Weights of a small GPT-style language model, trained from scratch on English Wikipedia.
Size: 12 layers, width 448, 4 heads of 64, vocabulary 2048.
MLP neurons of a small language model. Each row is named by its layer, matrix (down: output weights) and neuron, and shows model dimensions 16-143. Each number is 128 + 32 x the weight over its row's rms, rounded and kept within 0 to 255. Numbers have three digits each.
A block is one neuron, or neurons of one layer that tend to fire together. After each block is what it responds to, as a language model described it from the Wikipedia text at the highest values.

L9.down296:185180175115190168167103118141128154142166169186143153115106126167140093112135073068167116126123086152134124098140166142147129130132090135083157130143161082171144069133121122170113110135156092185160107103134118094079069141075098226032094164101212136193131137074125130213118135100143135111136143084132098144052135141148082101120147106105141069113110154174119114147150055133164170095128
Description: Head noun ending names. Final token of a noun phrase's head noun, often after a modifier chain, such as investment company, Memorial Stadium, ADR program.

L2.down1:189100128099118078194146140135139142130127133161159190112092136136124094162147081148170155132125149033048150175120165132112119044163079200139156107124127100133119166140104107101111128132128180117156071151158129113145095132131135086138120176162119127115132174085130109137145127153138150132135144160086046125148150164120087189120137119151134103155084120105112145155185055119122096129096
L2.down51:172133110090120201189093149140186150116070149164127170111130144133113168147113133138101162089172104083060158097104088163133077129131096210145151071104048084140124159152178099110112112130179179093169132153140095151090127170094155112107091103149166184143109110092137122141117096104086020112118143123143151110095140099113182151116092105124129108155100119176108132143078040153134167174076
L2.down69:120109142158098130139180136136166074095044148080181143085152133155130098128098190094149172111105076126165151133090101110151127137161112160146126126081130103155170075085159087121104131147128147111102129151167131107150147137153150169156132119183088118160190118136170155130109100149109140104137144108150181103052128146147168152122158193148099141181126120112172127133132125086147115132059
L2.down105:187149137110096147140114131173153137109131068098085097131170069101121172154136086115141105196107138136070077138084156132102141111165079113103142102102109198152143090156113155134130121081079128181165096092183175135163139116129082103118170192135120127070137160068036124134150097125074094151144198090131107175097075139178148117155124156114167084151143172087120166115104071126128176186126
L2.down116:147130115095097120143098106106075143150137130086160135166124158165081152114114103165142164135118167154074088079088124117138107130144078091129130105209156104151125148164172113149165116107146124107162093130124165164110140213137126100086117148100114122138115117163143048118150149184168110129131126142174156147054133122099180170172143159154105130129152156126133124098196136097147213142090
L2.down196:147123136136099108101107156051118182147147120054165136137147083108110131171083078115125163148112117161155094125060171151175127116159070176137127190109119126106141111100075145178112118166085197129137059117163118141149105166118108106081157135146129110163073117104159099110123182122172173176147119096156108080157184092158114101116126157145101101154088150069125140119134150088106124194149
L2.down227:216137153096098123092132163101122206109106175152057140104141100141143097111160138084079141117116086114095144068131109176159145115121127158080131069164171066140046089110086131113136116132148107152144159136108118153163154112135152208091153120109161168142062085091141144100117115130187144089113059144176131160127116134129112184093090103150100145122115144105100129089112138078116075087065
L2.down235:092198119104137159136119104140091153197080080153161147129148101089147185176135097167114101156104203146126067168127150129121096134132144121142132065139159157077134167129174126098125124129162167187145121153151109102162155116145106066126154135185130110109185125100159121048135132110063099134157203077134124153115145105149156166081100095139146134127155081131115171116139093108138119150078
L2.down262:188102143177141170119189106216091161137097179167126133146143106120129094095168110123161165131124052093153156158101130071086124058134093094137142175130088105109131082083113127131104124132140101103132106140156134111090103138144080139089164155147115171172164129110123161109102113097168181134147132136120135101113150115125101122149192184137120108153135106138158112146131118167121188113119
L2.down443:159134115068133141067119133101089155156125086087110152087191100083144118132096145118137089131112082094109116187086166196149170078133087150122140118134064086127171100136094071124102130099115176149115133117130140142093097140134147098154085106143151142114159141136153129125125152127158076137086123127110142134195097145173136149151115107154155070102124142136095143129099066139115096124070
L2.down619:090143142131110066140106165152080080058076132159113096103180138201089130153151091108152129147197205159163139120103177124067153118099132151093164129075095062124149137133137072138045120141145075140145155126138098124091106167136098186141172155111079148142090127107186147154126133101129153059144201182139118148136080088163166065160093156160127027135182155071087150124151107107160149133100
L2.down634:146094134118131113110119125134119149147118159117088158134144114152090090184110106147089115107158111134106129149150065137114192129085137098169129136133075072134105131126063156108123135134099132075125165150143145146150110150125144175128138138120083123132115109132197059129093096077081116161144121154112126069079113112090109166117125100106105129193092079144170131148112085153115129165147
L2.down656:067176112077106133066147140095162094125175100150153161127218088117157079139099134133114114165167142128117070094125143086173177141076137134160156124115135161153151135179109123086151119115085129190147129113113081152176146141141124161094144161117159198130112127118109191155117074106059079122117160117146129115103114087125108176144127099141165090150159108126102116120135097165154133101137
L2.down724:108171142104062160047125150126114101101149129156137157075186106124090143160123179102098078130129108194104154133131119184161126128095097155083154105086116130103110120122112133135173128055087174213151081097119130064108161078133143140065129121111201163166055121028130086132157131104116106113108151140176141104127073150128153144169100109115102117148151079112066108151138142147170144140094
L2.down806:122143126140064153101112094082169103085163202109170188138130124129123143096096062119172134074135136120131083137100127118082136103164126107145126160133130081128138129144100100151165100107092124191161061155109162065095137128151092133162139124168153169172103174039092145117141117134123057117154124151098108079096128132109133173182176159159133138155075115156127122142059079147116161123125
L2.down879:108143110163089151174197150140148116094115086156129156169164117089131102178151151155141128124133057097096101130138157148099106060209115114106130102152086150139094148206083177105131104110118136142119134158145101111127123168169083139127150163155142126158088175004127158084154114139013054148104114122146147099083084128066111224184122092087106145191125094108123153098137094146166152153140
Description: Preposition at and similar. Mainly the word or word piece "at": locative prepositions like "held at the", "four years at Vermont", "died at the age", and "at" inside attended, attempts; less often "in" and "from".

L9.down811:129085121111102209144082170095086145243128101095121124212124151114139146140105076165091188179147126096150114155119123128133123096060127098127135113143152117142153141047153097121143034118134142147165123121104092101117113185141116096086138060131089098145162111138145054057142139100178182141102139152104105050075079107137110106161088127133227127138106100144120153140181123120096121083136
Description: Sentence-ending punctuation. Periods (sometimes ? or :) ending sentences in Wikipedia prose, often before a new sentence or paragraph, e.g. "two daughters." "no program."

L9.down244:134138152079147061121134094071101086117136131128154158097116150111209108144115168157144117131161145070168139137179175107173131131092137142154148143113146110130105148095108117187104167107093125135115152161097096101096111134109160179106136170089181099068163148128133078101114190130129153135082106172131107139091204155084117073128159139135198164133138100131096067137145035138083139129093
Description: Personal first names. Common English male first names (or their pieces) opening a person's full name, in credits, lists and sports text, e.g. John, Tom, Jim, William.

L2.down119:091130152101092098172161144069161153140113125081129100160123118070123086112189134231124116165117083126090109183199194170114118087189161095195130107105186069151140172151166128106139102039146169152148130102157112192089151063130116128161132052123165134135095157158121131077171170131082120117108097128067142166218151155117157128132080133085103123061170107139067127125080120141071163147145
L2.down130:149084094119082076127180156102126124111139058113069132152089126130100108134113099082155182149119160082109135146199172047116108124077139136184127137118104136164112133119119121127158133132120158090161155095131143153107143155122105075081158148191081160129140116133124102099142165199186107124089161140132157110133102153082132187142059113107136114108093093093108143115140140108164155168124
L2.down149:140107139089114126098095175113138091092119088040106105079152079088106092136173032128068115158136099169104129092108093087141099133127150125130116109115105149094145123111133117143172127170163133173120162138143045119146163175106117092156135126170082096123140153155080188122101126182103122128131134147163140111123100128133199176191130131105200197089173093152095170097113187167133154132121
L2.down155:126091147133129099138148108102180165154154130054140117146133134109141132154124193111141122165112138109082160127141132159139146129074108121116129187203093068140112116149120109108142142173175096118118178121129161077038165162121152139124103160106123118076131068132115129149089105137122130115161163117145160160103191086096175111101089122125140166129161109147086117112104106073111097102158
L2.down173:131062137141095093152107098122090098157104136095122145125135168102102102168141123149166130121098118150146157132171131138078170151101104140049124136152144103054119160101146138147173142129157129083133112164162119127196139140160087143118120094086126157106194103111165092129122122092129130156151131063095108125158028097113106116090152133093191109180143144116128157136151079085170137101133
L2.down245:149119144127063112093128102115109146120172181159103166122146144101117124126117099132110156174151140191167170160135076073075135066146105101114112118114173074096125113100115213131161112093189111136133114124111095057137117110141096113129157121101088105152113103162122111139157153124191154083139158156138080101110053138153112192152130095109154130144083141119169143080062142109123136140134
L2.down268:118162150127090087170152160148131114177151115099125128204122123119141145147177118149193096125150132182156161213160078160018103067141090142172113143143112125101099128109172187108037116086158117111167140109154163080116153123144073153125097158137108100131125120210143103123087118133143121114099163165071113144163091124121135199072108140067125129083154166122130074079099140119131134158160
L2.down295:118123143122119098075100147092110138117106108078124149126090138051173110096177108129115152125155148060082085123154098137167139110146107144101128150139118102176112091170084109149091146134147150135143148133106143136103118107133153098185177092137133130122131110155082130144104099123083111126136129147151146239159174140079098154158149150080099140124107065124125178141160096137120154097112
L2.down533:074166160187130121154114150079130150115165062108104115139073118207175090165113136158097145158122084130132127120130130129078206137122120127127116070122105151035130162171146098113096126129146105155188165133114120146115150111144153122104104109194123111090052121113078129114110157090150128193144121109136118138113127065105145090083116110120139058080136077115144139096140095111097036097131
L2.down668:134119124195112096082117179134164102127095162105110108144124148104132147137129181116116087169126154191155143122122083159074187173131108089141089108141111157108116104158154160120130102105123062147152107123156153043122120129142100145085112126121119058180111143167216047212146037113063134143129170119065032120129082127123126127108145133105099149144141138161158111135149093077071119117163
L2.down678:192131111083081173082170081132135129097107073135123175115104151135084091181145158137107156120126167133083116160088119090150137141082128129083116123153101083103084121174054138084101147098185090185115130099105112123107200044123139103134114093141117057118131168160110079133073117121084035092143156127086129164152131114107149109123117123095128127113119128095107131140150131117126149099159
L2.down705:109111116117108119145063096147177115130111123139061129121130142068101113168158138126107134165161060116107193132106143114149133113102158141107121159200125106084101102179193135114108131035186097178143187143174131103127122136153139121192113108106060176154154174171141194175091150116120094069093135126097113120176149177102160105078101139133151101156091159104090158133163096141114130131192
L2.down719:171099111117121074068120148109127150095088105184100143106129111085126139133067119150132124153099115113137098157147202132149119098082106062139123154119084087103110121140138141128095122122203096104133174182134171130175071087143106118146130107142190103143155088072146110140178126134100155121132114143100086085137118102137103093116107136133130138166151103146164105123165128127092149111135
L2.down725:166159107128043134158090126106105114127128051129177126155123159138169074158115125142162079154102147166181098158119137215170169157151090112143130142151165115125095103165142118101142108146171096112146116126116102156166163067137175169170141105115155128126092124077138088184205048152099086181106076113116112146175145094112135155135119065110126126151158108161121092129155180155047128090050
L2.down757:148057120152090135081121144113130096102093044105166093081169144131119024218171135132073092142141139158108143133194109073063153190075115091136153159146101141154100166166119088121116154087107134143162149067152151107193143129133119096100113110085070123146147188136177130138111094144138111097124148166141117113060143172105163116132165105112084110130132132143111143145071136175164162160134
L2.down802:118150136146132171125138150090121126166140186079181125101116115107198140128135119096110127120100068082145112092084110006133185174122076099145144192086187116150087107170071059098156141087097173121143122109115154102102146073123140078092119091105107163091115137123098104160096167123138114130035108172165149111156163133102164192186158092137165152125073063130107150135112136149131126091144
Description: Name continuation after initials. Token right after a capital letter or short name start in proper names, such as the period of initials (G. B., Jr.) or word pieces (H-ung-ary, C-row-ther).

L8.down10:152119169103175176115172167123106140114148125069071152194131171103044070076131096144118144174181176096159094132120149089091084073116104151160159099081078083201168119052119219153133086104160114130103115117153141138145080110173096142067172150131070126175132148174163111157132095101179083156153147128110092129131133153139114103124199051102170115121109095223205125151186158080149141105150
L8.down50:082127124082162128153082117172089159134057092083144173174144174156145117148146125181094165026181134115081098109077087097070075122160106092140161159115132147156139136078087118140122053115116139077142219171121103138092142114113071143163152134154143124145150143157122148126145153137120134178111164133072135062136057129155113135165089101117092135142147178133138194120185171113183173098165
L8.down313:158095155086164152146103139183128130074171040123122130075104172071119192138102071084177128112094102122130080128095121144083178107117203176148113144090070119142154124179103164166106109123157191165121134098116135160187133107136147159126133143090193133085138126125130147148132102080108158095105124113130135119125136130106185154129156096146150114126142102159107142188117130141140140155090
L8.down631:098155141162140105191127086120169101084138155141171121115146098135151149198088157079146112179163103099069135116168119129071048082165098142144141131094137163137144171107121201097119183116129147123107156152118188122152101083162147066096073147152119133100199161112174084148101089152129232109145131089160171157169113136153138156117102129091127132110176101175102151176138132111107098112153
Description: Role/occupation noun endings. Final token of nouns naming a person's occupation or role, often word-final suffixes, as in saxophonist, driver, musician, baseball player; sometimes club or company.

L8.down344:130138142159098000187107164146102027092146186066110119179125140057127153151132102161178158087161131135113116105123169057097161121150112172113131131187066153124140153196165065123149117183114138163161168148107117119113129176085114085151136109113071103140108124087152149132124163138073119143187083115102138125098092094213173146138057148132117137120189116130152127063120124130121141123145
L8.down602:119131106130091068108170162196165128141166136116125135167178105117138130115141149180077122107135113120109120133129131106114089130057175057108181179185157091094109181152153094101132167130119117131101138174170039151157108125040141096077134187106129145090113125117150079160120121123148126111092062158098128060175108081151131169161130167145125150123193114112122170136083087111103119127133
L8.down668:145117102160120125108104150076145065127143097082112156116170146176095126179082148184086130044139125090087121098113135182121067129124157092084046113093079092109151127161140223088066185102096107099163106127156113152119114163255102064133194136094131144102108135073167076142132162100187093125143124087116133138151159132229120136112079107132121151180173102047097165025150104136111130162093
L8.down791:182196097118117133144126064162122140157087165105134092156184125140133122142197099135106151111113147178105115143100169094157167169133108150096198126105126118143118110142159084077135090104127092156104111153113096136140127122000130146119147150127124120112093160118125103128101114131111074086088154119167111129175154113160135121149089120137255103144145058136119168155119134126139133135163
Description: Preposition "at" after roles. The preposition "at" (sometimes "to" or "on") after a job, study or action phrase, as in "professor of physiology at" or "debut there at"; weaker on mid-name word pieces like Soque-l, Darry-l.

L8.down30:135126109148128137142146141109145134162067110114110129157124164127144104131127104135105130151092119132057104114118126120117169112122186131134111080104160149128139174072148029129100112157151067160117137133000141138151108142086153169146121122119134100133108134127134154081138167180142143115026126137175058189134096114153153197171129157128123158143153156149133097135121072135102109117135
L8.down118:116136117077155149059108121187143149147078144079130146118101134163101126169131141156127200116094167100153071120127087117164110117088123098167146143122147115126137130108106252094180158124086139157152208102156175140158115073255128138135160153098093132140165140152119111169122129142157115116135159071148136100125156099142117097107132082120103129138153112111138116090147171150175136091102
L8.down704:145099128111122119146101145125163182125103143139126137133107155130138127114193142127096123142110151102121145137115107086136146140115117198115129142148117145142111154104121113132112130135125092148130123126000098114126141109139145147136135111139135147199138126133136143164124136084100135135130146159124108123161140121144139114153150099134006158133119124135141156127152128140153105130126
L8.down734:115179125085113120114128134124136149155111141171088159150170145132143197163230091139161167127084119104117146141116108120110112136110150081148036108122114112135163168050086249124131140136126130161149157150113065174102063118201104152100149130130119101105153134130176076164143097109151188155105137093122111160109088157116134084135137173145208112116053182100119099136096155077125115140141
Description: Section-heading closing markers. Closing == or === marks that end Wikipedia section headings, above all "History". Weaker on spaces and pieces inside multiword names (Seattle St|orm, Møre og), and on row-ending table pipes.

L2.down54:089076114175130152140198196158136078142132159139153120104141118099156150144134137081112113188150121088150118129087099120150132075108157176162128173137157083120125060117115163125179118137140180149147087128166108100119059052156132098095092144093144126131133142108172108088119093087091129121132120110089130084085152148095139136187126119140132103126129188108186147176155124118133100145195
L2.down73:138131137179169096151134132193093170160144066117103105118142158099095124137161094129118114136128119138134132141094088113115107118125134136147147109076053162180115129095164171089138122087055116134138106096110111064102140144113110128144135129086097110066088151128085151106112106166148180113115182099172146070127155120113112153100113169104205154165132136162171088137135144167148109168130
L2.down114:118137137118123077183139126102111122174079045172147141167093153174125163070147088117149126198113145155127116092118115171114115142158156074149124106147120159142164105087090175137142136066151080058105115141158112103107120138149161115114118152115149128079041095205155163162182081179079134137141142139148155122182102136153186085115045144215147058086097136124115164158148103107132184100162
L2.down142:160062143205080143120093134088122126114189159094122112114104102118092128156123154095097145151145100144107149119137149121105166128131120155126104174103183143125118116129125152131103090113162121147181114194116144118095109160113095170101139164099160054100127116140163173100075133122107149082164069077113071119127110078136071111116126121154105112170160174141107167143153122137107068126054
L2.down166:156109104158122114082158093130120111167134102106137098144096121089140090168174076137112121126121108132195120111198081130069102132100170105151118109148148166113129092116105160148139096139100108134102190163167140134156095136102071055156111087144125115147130065071136179108101160204147090132144194103152061107097150090161131158149095134145255107185102198176106137129138147068150121135172
L2.down199:148169154179086104105139124113075088113196119142184207170124090106097165075131121088127107142139146128208115192167143139103141122091071148128123116160105170079122151129121172207152096170128049100081113104152106092099142138117105142110132192088185070149143102125122108068174142107119229120090112143148092157117088124123129155101155127047227120139140107116074135163116146104110112139137
L2.down258:118132157125104131196138115107159110124197171180147177127128195067102092146127135138059111167137046134068120111115136082155087125138079097141160185191131095079115146196115045127069097126123139152093154208105128114054170086171113092170122139092124122132092116089153103125147115160142113064160157152138134121117118136129137113083106182074153084128145087155108118154115097182104181075098
L2.down430:151080122119156101132113124127097163117155120096144130194148130167111150126113128111098102140098168135167137113175176107052159149144066122141110177101141125133132109117160160140143125074094148118134119191148121125172135094101095181185104161098090097069111157165166156128111091114171114141163128109105155094119114120145089035115161089158141137119090123129172141107184130102102137163190
L2.down433:157118148100124085147136176156095130102141084171080101161133174154129104125117171127130106151085162156109086142105120107074156158097141121129132053094163174162122131158103140146125127144134126103106127107114164133145130177138115123107111116129129104136135101141102131082096125162116170162163058151159183143132068129115180116199136113140135158167163174131069150153068125075147137077145
L2.down437:151154167142096129123132121114128100107153121117118143213101093115133161136115119104128099107138147179187142211109144156083125145104103125109124140084155066104144124095115170163133119131115109156083139075147154099124084169093170158139120090118150072191130117137167144103175112113138237099060128142146190141154104120105083179139172108117206111117162140151125128108118133121127128136169
L2.down567:140131131099062135117101125129061161122140132156131201163106159182069144091142091076128117171083139096183120111136153147170094113078115108149099142177171084131141148138082129137155111134137136138143087153144051086036123104130112127111115165153068103126155140123109197104173070119192138122166198133119111126058138123160076119125115152162196153144143170127138123113128206127120146128089
L2.down603:134094128078075104147157177149119111173085100047084131141115126078159118181082113116175078144117137148123112138081061196108094128112139077135121100142133152119145150096131051081130109107096129090162166150135099122061074155127188138095096128134114101114149119213156108137167074115134194144134174105157077126108073139134175154126075182175168147119126117137129156118164081126114098108126
L2.down629:163126105075121190101147152119169123151170160151101123088140046138116178085121118098065146112112129175182139181124097152093124118090113105085156051189179112163142118150141079101116121156091186121151122059085174088130027176114142141172120123077167145132114104115174058154169081142114130111107115136109129113159052088190117196143095122206134127125156140169125151081108145184124102090130
L2.down707:209182076154165086118090101133159179108140107145156154120179177151101080129167134151153132139125119114069088137083142088148153115131136155096124119138062093175088117160075089127138127120108152127115179122076182140112121147103107177117140092161143112157118100158183123168088170132117155066154150140119088110079144123111177174146132100153169155202148194150136142119090074113129100137093
L2.down777:125122112139106104111105118109109124117241118155127180149143100105121137116150145123067167124127111102153205101095104066145065134118108163174125168112128136113151098208127114143106087128114108124139135217132125118111170149128108135127134094111119080138126120170155108198139146171083149121147138130134152073117135145156109162149081171168129110137097108102143136114160103138107184115136
L2.down872:145107136110112107102164082158162148176118128109046125145147074092144150116217108144109138150114120134110113085100104127136075140196095122148123143163150175134131137079147153129115116155081114101114121180119150079137071104123164131131158108051112105125051135171084154119133095134175166123101145124083097187148152104095099134181101166161214148136110174145113178131137122060117144101083
Description: Sentence-ending punctuation. Periods, semicolons and closing ")." that end a clause or sentence in prose, often after a plural noun, e.g. committees. / movement.

L9.down653:128178135067090069121133121194155125103151113086104102096147099125133135116155137142136097127113132128046114143096136075100127114106142190176114154163104121154126136130105090118107118110102149167128089067129172170116167089090132066148095151126154155083068176134168118183130108147129167191147133142094127101187128077105122141119113133116122187113108129082131146115128138143148138114128
Description: Preposition "in". The word "in", mostly the preposition before places, dates or groups (in the state, in 1954, In 1935), sometimes as a word-initial prefix (inventor, integrating).

L8.down5:126099115121131069113107115131160136177166125115091247103107130128092157115070081164089086154159139164112130095173146139096083122164134105153139111158142092120135130130100169148128126092122128120122174113122163097157104122158070102104125099094121168102226061133134150174126090185103124191117114101113106096103124093152111185124086138121114139168205118121135118109124141209156142113097
L8.down265:160084136067181161140129097162072172110154124136110111134056161123097151133097168125131091156105143122153094138159129106077158170146096068167152125099111138105142110116123134171148099162173115112145169138100118111140133151141140093104163103106113136173097143121120073167121107159130195117102141200093085098059143180088172137140129106133133132080179120139165168113143122132102176118149
L8.down588:142083106091094132136141154161132119161105154109109122104113145113143158140142190138129109192184160117129137127127113134137117155117070117143164166151108120180111137133135141116145101125075189109156136129099140154155145119140071106176153175157097117064088097116175073105204083100077142099120150157178117143150130102069153122099126142176026125152083126126136156092132112205135137056091
L8.down887:123149123117123124122096091135136165091106134126142137133110112132077090175124111148128121135156156175150103085155103096126015117126104120135110115116143093102135120115054191185067121118160120069131129113054117103207126136197159152132126145071118129123110143132149085155197153174112153119161122085109121119113134156123171158160097162119059123143150143087124082140132150220112128149130
Description: Surname word-pieces. Middle or final word pieces inside people's surnames in credits, cast lists and tables, e.g. Den'g'el, Be'ck', Ke'pe's, Keith' M'illen.

L2.down97:110139090108138117075121098130137109120147145125164121071200119072105082133084115082137123095094171097157111144142074145171150067141099145124141069146122113142094129130144104194105161108097118147147081118103111082140121133139121152088163101108179137145181098109061152137168108179142137165127106105108111138079123141081075183154104124169142142143128167195138100186147151118169133154101
L2.down215:159126156120151092168144101140135105093088180123116120202131119120138078077123104076195120136109104129081154101227178127136148094145132205163121128127187158110136102138193134106152129148164090117139086121111128135075139126168129135096123166154103130162161132078112130138145125089171175045147176189110136145124090091108151132125182112093153093125129152106070171111114139126144141138152
L2.down218:177156138121119191113131105130187119079110119149190095163137108105151140174148117099094184141051062087083042195111167211151131118079116200125105126148154143098231141090139096117162118145110100191169163173128129114103127122098180073120101142112146108072119111164086137104110127110123123095123175148144117141162094134135120075146107103147150152151155150155094139142191130152060138101103
L2.down271:118130149155113099109076129150112168114142190143119111129106073143131181117050066117092159201098165191112167172117142182092119098092122104140128161091100151081152120142136071149109161168133105189092117133134132161139120135139116134111146046119091091159081154131134118145139152086145159101129127106105082097164103155131097119170129080148166121083131068161132175119136143161121119131150
L2.down425:130177133132133102149159154157071130099204093114133085092105069120100112160111103131183136114130131096094113158183118102094168142154171151085137109077133198110195116147108140148093126124134132140156140177150127152126109172142135101098118169146163161101146107194155131138101127140134100176094074166151129164126144141132163160121094127122113074131179087118119114114148101170130118156099
L2.down429:126164142112148155083104114146141143151164105130152120070135118172116109117072120122205108113098139170163119115135092148132166159104096115099132089105120086122092088198220100146101127141145111141092138130110095110169109151103148148107181137098167105189185142140115106116140127157118083136126141140110083125145096121133129147106154124124143157088151106134128121183148122149045135100166
L2.down477:144102120171155137076126085134122150120102181074155085178109079183139146158149169048062105107118166145169115115090074133088075214183118155160118136106126153084177165124073140113157111185106113087128100182162153163190152165130152084152104153139128160104163133178127131099140126116118145121124114124107113139183090140141155151130162135142085157124124030127175156144132172150093100184100
L2.down504:075133125142141118110151146192104109167142141144091169180157107121090149074146180125111143066187136168201139141168086122140112116129147149139113121099124103107084138177105151196147107112149050093132123117086111108113061152119183177074140150090126149196142109093124058136077045130080130130158110149148067096123086117122081179104132120097172116134160116137073106165117136134164116119160
L2.down541:121159135126077145114118057061185151125065113100127173162102133127119113169171097155119120118115085069121118115147198147097112059162124181134129153131125138101096197085144098149092125141083088151114125139097165158090137132146123112132141111148163199074142120096142083148119185158163089130143147095098146153198171146141122097091115115161091151162119145131124180068097126130106099172151
L2.down552:195092156099106154155090118148109108184110149102103102165142087083136165115204094086128120144126146107150167155150144165161156149124134141166114103169106128127189151072149161105140142128105078082132081089096098103147138156146106110149064171172113167143145092109136149117203115082157177135169151129166154128110147137134090078117138165157110188103075089194149161174189140129135145082127
L2.down661:086156143155096079086117141123142051143119136167151126129150086136147121171100105105074118111131128075195104160100124164100112147185119093126117137084093168186121089145141147158162103124087132074122116138099143185107108117140173117092154060111105099116129155173202174069074163106106113131184109104120123073161172143119120186126123094150142150175144091194134147129168119110089133097075
L2.down665:146113145102108146129137135129124098169142115130160121165134120156093108164196168126040098134105128121055112065040093125107120142141142144128125144165146142189133108158081084147192144120091162113169145167103096144161151107142137096115170156078112145109096108131103143154072125152080094161194157066117112109103135140120150147104104099109111155150173139131082144120073104110068106170123
L2.down704:110092109156151156117055160134102136121121224145148144080139118091069072164093161137095103131105161078141107083159125098102226073088051078123149120127156099124066077097135117079114150129169190173135065115133179099143115129142179089158135110151085143127169146070177146156147143119152115118123132130154161114087146125152117157137165136112128107102139156153168110164126124207069129170165
L2.down798:140109103148105158141129115095075161099107149147174071117162092153063108094103106113128100093137194143105162081233132075128104114128102139196149147111141113142087137145134134125076135109156127115107140143123161122153112095206134056104057122113177168162148117103189123121074117143152115121113117128159146125129067098180122136105072078057131123104102112102117181147098077139121085118161
L2.down812:079124145171157152130168111162140104166087121137094120192112175110170119109115157113075084042139074135156201120133126124119133123123133143138140124154159104119089135157129104194128134079174144138160163210152140088095098118115161103084121092149164094120111114125106143153094137216074134160121132143140166143060159104133138133074186134158096118107139128130115119176116131121142129135089
L2.down833:163159127166143119145135165138075123132167130106127037145094122186121082114143124106150108173122145105161125129086108138107169152118176150120121160061099142122143129159117096124057128140165171120136126065102138093086182089130122111094130148145113137134076126103182116128175136097108100145133138197115106100124133145099171121106148150141155116107144085113162098107118154172099114137111
Description: Category nouns and field colons. Head nouns and colons that end a descriptor or label before its value, e.g. "Bengali film", "studio album", "Species:", "Postal code:".